From a checkpoint of a small transformer trained on Wikipedia.
Size: width 384, 25.4M parameters.
Architecture: learned positions, biases on query, key and value, tied embeddings.
Training: a variant of Adam for these matrices, 363M tokens, 4784 steps.
MLP neurons of a small language model. Each row is named by its layer, matrix (up: input weights; down: output weights) and neuron, and shows model dimensions 144-271. Each number is 128 + 32 x the weight over its row's rms, rounded and kept within 0 to 255. Numbers have three digits each.
After each neuron's rows, "fires on" lists the tokens most often at its 100 highest values on Wikipedia text that the model never trained on; "fires before" lists the tokens most often just after its 100 highest values on Wikipedia text that the model never trained on.

L4.up358:134083123122104104131041165142142099161134158130094165078118165145117191151127153107129120180114124105124177178124138114190127140147153132154170117180140130142120099056144187152120131131134148150117111131140156167068174121135103117132150162132142095057116092123060121155128122114067165123130115127104138143086085147120133127127126100127140093093126110140121106113072128142128130109145
L4.down358:160156150144187104196125112109144087087130131117086122117131131100130139128158208145098117092182094124120107178094183131146110099103132140149166107129136077118148142130135094129143167045099162139134110164125173108090170146158150113098178149132085147149171103188137148126142138063098151161125116127141107146095119151166152097092145089109128168129155128141131097129102166122084114104125
fires on: ", ", " July ", " April ", " November "
fires before: "1", "2"

L8.up610:168119154096114157151074144129107138146143145093095155074050120182122119166139107174107119138174131119097129156090131147182117099164146174153113121121107093173124170090148076153118116131120143096147149117117128113097160156129159103194098158145087101100118206180118162157101123135101202133113091099159126138182132211110097115205112112120158091126126137130121093123144091185114160139164
L8.down610:119119088088137098102163133104086137091060159114146125152143111143149134117115124205060159128165124123122169060129137108073174189150081075123135108148122145098138084090147149106132121131185145117153120122071138153156119140126174129171205179159126122114147139157178130145066166062108143133102143210087132113142131155091139176069097136089124147162138177165147206163170140116154135120158
fires on: " all", " In ", " what", " February ", " September ", " April "
fires before: "1", "2"

L3.up1173:151140111113112100143114180173164137134113131113072128106144094165070121179127167115099179076126178117139113103112128118162159155172081230112216158093125132100103062127135090151098175123110178163156100126155116131071114143142131118176118128211136069150095150164149143093164090066077145093135095091133106172125164159111101119126100123109163121059107122120116137124121109123145178116132
L3.down1173:149112112144210159116164159161104149136111083143087080123142138096100076095149102162112104182150148131123162103127105090188155118082109111186125121149159093136189179134088077076184093133143171084140120161140100119070169094129159130180134094133076177173116122099135140081076173148148126084140077195147140118061072089202166091111129165133132117124154138144119160139176106116087098155125
fires on: "\n", "|---|---|---|---", "|---|---|---|---|", "|---|---|"
fires before: "\n", "|---|---|---|---|", "|---|---|---|---", "|", "|---|---|---|---|---|", "| "

L4.up133:084179109121154122169081144094122157128155168182112162132169089161113125069094187104152134109137107147173111167104134116136142120127082102128125117119092128144173089157049139151080074139093095148118122140160103171131138110164143109123136149127126126102115068134166097103096153147115186148136178117117156144108189129130167075134111135197118095124181139165101088112123126091165141108081
L4.down133:165135160119109201164178117133097111151124126149153113175100142155119145121135096173094112088162150136140110080091077102022144112150138166155209080122116131139123125102161137211047131122120115085135144116146187174099072156140122119173140108160178122073166164131130183101101120151139190165120173091162124157132136108070145114142117154099115098156118144093119151064048094170134132109046
fires on: " ==", " ==="
fires before: "\n", "\n\n"

L3.up443:086097117077144130100133043125202164128131081058118148179090156127097137113067111211169096142089173119107084107126085151100143106140203185150129170099149146138127120205105126103110177158129178112126133067150147145093133154167124161146139128135148171119130085110154102155134064111106138115137076124121124145095103098165097134132071148115115135121144081091091148075125147136157157144088
L3.down443:129039144200171067062149128129104149187126074190126106121207135118103157162133199113123148142058113155114120170125072122110118135082154130106123192115095158154127092107162091132146102175173161120130130091152182058087222086172124122113083187139097166123108096135143148124091087094134126106131152175146118178108109141111090141183100067140151105106089154159111143129099136124111153139136
fires on: "0", " |", "'s", " | ", "1"
fires before: " | ", "\n", ",", " |", "–"

L3.up16:112164174094135148086129153167163125154129130125075151076138088119100125117116109169115086145103091120125141101142162152164114100112184126172181156137106088104123147156192119163088103149178057084157147121119150132142140108190145125149140172162135158108112059182123063048205129106101128088120175105130165148134164048084149103174134071107149130143146094060103137140084118140094170124160
L3.down16:158134106106138099125123164125162084175137148183188131127151122120103164116155046109119134157188136103134200125149199165121144137128140161136155122174190116161145158151122120114109137148135098120150100074049142107157118084122120159156122143112110118172166075102044123113180095154088119175138141125185106166197107104150138165069166138048135146103114140155122153142136068129142126125127
fires on: " |", ",", "0", " | — | —", " household"
fires before: "\n", "; ", " New", " | — | —", " |"

L3.up409:118090162177102123175118111140137121181149173149162176078098093130116124111144170109162121155120133106130131181131176199156178173159114143128154098086112128111112155096166123154120172123117139095175161115138129163129145104140090174137152132153143092047060113161112128125110118123102135138127126085197125137068163109076109092193112165127104105099155088127152158162113123156116107120183
L3.down409:089065151160086117113135069000089117185072155108188169193105140089094105083150126205229133141135095086177172095152120198108108161141122144116095148096157122140147194112117117130140159127147114148110119145119137112122161153059132185078083091090050116110143144181089158120096136105083125182173112167159103161118171138115108122093119137106107144164141158119152160176152144167129104134162
fires on: ", ", " April ", "; ", " January ", " May ", " December "
fires before: "2", "1"

L3.up294:121092071207136148126095134158093143114185096150122152120159102121122108106122194193121159168082163185106158128112097147111115145105074088069110091152125163167114138119118122170140122078118191125115177102115111085122129110115139140131119137188120141096144064153100157113117162098146168162134167057098165130101107115086138118170204096145182088130150112173123134123035150136093105135116
L3.down294:127178086159073155147182166123129154116117093094138124149104165126150128148136116224070144107110154117118162123077079090150096115155097123139134100177189164143125165167110060122153090119131139100130172098135069098153185101155154088122180092127088129132104149141156150148131140067122137147106066208153121164173143113119040110156064079071132089092084160097169105117151058099063116165131
fires on: "In ", " March ", " ==", "==", " in ", " the b"
fires before: "1", "2", "\n", "\n\n"

L3.up553:095097118126147081120119109103112093154149090071158169153106133127086129107102135183127114121081136181110159155136142112135129148087186096103180181188102144141115134177157162073110124119095212111089137130104111181125172153147138117091110171129132098114195140094098091122095108134119134116153094131154115146106120128142123139151134139115185094097119122105126074064054113187149137104139
L3.down553:115141186140127125134111070170117105130087120150162153132188123076158218025167147087095133140140092138128097162066107086081120099139190131124102153119084147123138119149066169101224158132134139117096189065165152083130108105151189153123136122129150168110110066123141076135052119125163109076142172179110109150151140163053108130126132113160109100171108140114122162069187113105192154075103
fires on: " |", ") |", "0"
fires before: "\n", " |", " | ", " T", " Pr", " built"

L7.up297:105118148088170179157120181051170103108107101154115102135115144125147136120123143146163096207114126070060067177118136098141139172098153122162186076158102062077127165113071132148084104154159086109093162112134099172171159193169175149144120082159132141180138140129169094122149148114140176017104099117158132115079151099140102107201146084167136155128129200093109139163144096156072140115144
L7.down297:093162058116072089115149103126108068156104146104146074141142094135166201123125176092083133138148124103159149137090166136124130157093142198081073138120159085154159120126103153077085160048153153131177112100152125122151122100098157115133129117136068093161160143103156075129110173108030105152111191151078066159184067098194123186097131154141090164092128101184141133138112061104135142178126
fires on: "0", " | ", "; "
fires before: " | ", "0", "; ", " |", "2"

L3.up173:140138162126124166113129088118155098144177144167182128137117113090128182168100112139126104120170094122076125084121131162121166123104142133143219111105132129103148147085086113166111105142165135144152147183107160117121100143158133119130103107102141110164072123049082129164063140151133165098145154130192113166118175057087099059171111149122188149119125123066070126172084134150182191126122
L3.down173:103197119095072136102119124109122103094107201161106108109171122129120160102175122085152065146086143098112115085149104163058199108123112115113128073128129089097158167111101223187140148106144082093138127109104158082102117114158139101161102196094111140131130105113112123115103184122122139166153125161130100138114093102134097100167140175099138076130085110088161085086129148127120177046118
fires on: "0", "; ", " |", " own", " | "
fires before: " | ", "\n", " |", "0", "1", "; "

L3.up628:110162097113096155122140215152121185133158123127088142165069057163052081153164148092171157095119143113156097094148114181161110151093079100097144137109130135113075113125094138151097099159121082103136151122127175134123086091145128175185097164162123092102127106162144123130178097076107112142155149150132123144122141113157172117081114145155124129099098102186164154120125063125121165129108
L3.down628:180101095156094134135139136135082120090146095101151093150177157139120145067124139114160143051191144169096090124178176159157187127088113131110138067119049123133107120097083102125174115119173147157119132091096120122115135124063144104098173145141141092086076135132143146131125104147081095079136151094162106097145126138106106086175144163148143124169124139107143152151150081131099113255144
fires on: "\n", "|---|---|---|---", "|---|---|---|---|", "ength", "|---|---|---|---|---|", "ription"
fires before: "\n", "| ", "|", "|---|---|---|---|", "==", "|---|---|---|---"

L4.up28:105100086121152095133111134145111127168132126165125173147142097135103108101124173157148111121157136128118159136154135101138144145079098143109132062124103150159143146120074154192104124092103120125147160146101102165114149129200114169159172146121108107071169117123119118098114140091152150139082192143175135152096172088161181096130107157170108072117151100186151123036117148086188145122112
L4.down28:173127084143100144137149137135068154158111141093235103183100128167090155129103157166092124131147155104145154125109168121111115098128140227159196142099119116115170162142208149166077107126140181098110132116138127120124147124164158155189129128181155115149099130121076153126100097153184126155106153127164128174137202072113143136077140113125108110144068102146116185119150110139131151127088
fires on: "==", " =="
fires before: "\n", "\n\n"

L8.up183:106172225149098150106138133143120101125159106101102177126108112147066095136172158107149135146182132118146098112096175111156099090074125122103130172105112140172076161169176099108122109131141109160165134162158094100111131127147120153189132166179123192156129089182097132155113108120139141118167174125115154142172131124106166063192074096160111053142141148162144175077122103105119165079080
L8.down183:108129109156164149172149139118084172115161099096158099141079102127113110161092119171228139039117187177116140126114145085118163136178136097093139072130090151086221140134068147136075107141109092186100116098123109163117109097152175107137117128179118179094124131100151093130112163162200145087185162184104112160106115096163129071158115105174165125128091160060116145154094145151156110099090
fires on: ".", " of", " had"
fires before: "2", "9", "7", "3", "0", "4"

L3.up889:117118149129146130189120168103125123152151151087118146119165172178120097132136114134168110102071135113122141134134157116201106168115104168095169193090153096115213158207082151109096160139068152131123121160126119153157151135078151143134023147144219104152100115143116163182125101111122111141153124089175158134059139164151142095102110097089226091153111159125097157118141121107123113088110
L3.down889:117078157137125156117067224133115096163165140122091150144163161129138138190145108151171093181099142121132143170056109115126168098146124146150142066118230110138169170139133070133152125099119135108169107097112131142091140129105101136131188123138106086138094094125120141133053110166142058090115180118157134184133134129145152153082158120183161083103078150154120089052083131129159157084122
fires on: "\n"
fires before: "|  |", "|", "| ", "| Total", "|---|---|---|---|---|", "|---|---|---|---|---|---|"

L4.up870:117157130133167112151155131116085156090163109125150153075111091120131088156129099167163105148120143122050014148113123227147104151158135129149166066147089080112148126196093138142115086104100126066104137126132125128162163147117115087153133107157116071132094115136143103139095130151158172076153155135176146145106186109176115102159152164120141107132122155129110093135069150179139123111126
L4.down870:129123129147103145146066187093193121106193144162110192107155121131113126151126145120151144151053193122109147198124120132180169098163094154151126124169077130076118144074118172185096126122103131073152032161154127121111158102104135127142107149166126085169064159127142119184124142116154130157124128133205161121069140150142158099125151132161112094110158151156069119121082141136156113103117
fires on: "1", "0", "2", " | "
fires before: " | ", ",", " |", "0"

L4.up713:121115140147092107133121144168203179180129108101127111165123114143102070132114130111150160133093088100175149098116143125153129139149110223144205235161061148137186116140156155161092130151112133142097158187115130147119152110100141195100029122125109140130107125200118106165080086071123136116123160158146121145114116124099083097117150130124130118066115159107122119122135124091150133114121
L4.down713:106174124099086198170118127136157114143126170150167109134095190083133144133080158155149108142107107155084116106132139135208137134223099060165117120062115141119145110118123130139150080146097141113146142103133114133146099100137169116106108082145129132179090133100117081179079135104140128158133079180100121161123105098111127051125151075149134147077059155179139139128131171087126114054115
fires on: "\n", " |", " | F", " App", " |  |", "inal"
fires before: "\n", "| ", "|", " |", "inal", "|---|---|---|---|---|---|"

L4.up995:193118070173162174149124101191092159119105133157129108136175122154161108088092171130139138119093165111134080138113111141097126167098094113106122094108154153191115108139070166198128095123104086104123144121121140106164104131136125117093147120126069119090128101137140098082159147123140185165136156086132115142083168080133072106148185147194159090147176134136132097130149130115132091094109
L4.down995:198160121136090176180138138175096138150137124133137096147124158167095122061115100102114135136113185165108121137154103082084145112165157165132221142099107124169063140074062071213106120126139154124070118084115129157091126153115196059145154096157174118163149158151136128119156133125185140128171157119103045137160125137120109180127108107141093071116107120118135171142042101154132087210136
fires on: " ==", "==", " ==="
fires before: "\n", "\n\n"

L3.up55:149139126130151159123147176123126148149180103152157127102138079157014090141127200153142093152168220126124100096142099160142124148113116132123155094114145110163097122101110171112117112144129091184123143110134141170116137108098117181175084087085118063143120111144127111121081118149176146192134131066188130103141142096160168126148142147175124090158148121140149000094086102132115049117138
L3.down55:171091101145106131113167098174109156162107109107113128143129179122137129121133143202048141104120093082124178077139141103113178162103133135132061156093126110124060124093105170153124115104082132113128137136128045155136147151117050062131175096110101118155090114098091156116092141091103139127107097162177101138155110169055138105127136157113127160144112182116125152158189122105087136182168
fires on: " In ", " On ", "In ", " With", " At", " However"
fires before: "1", "2", " "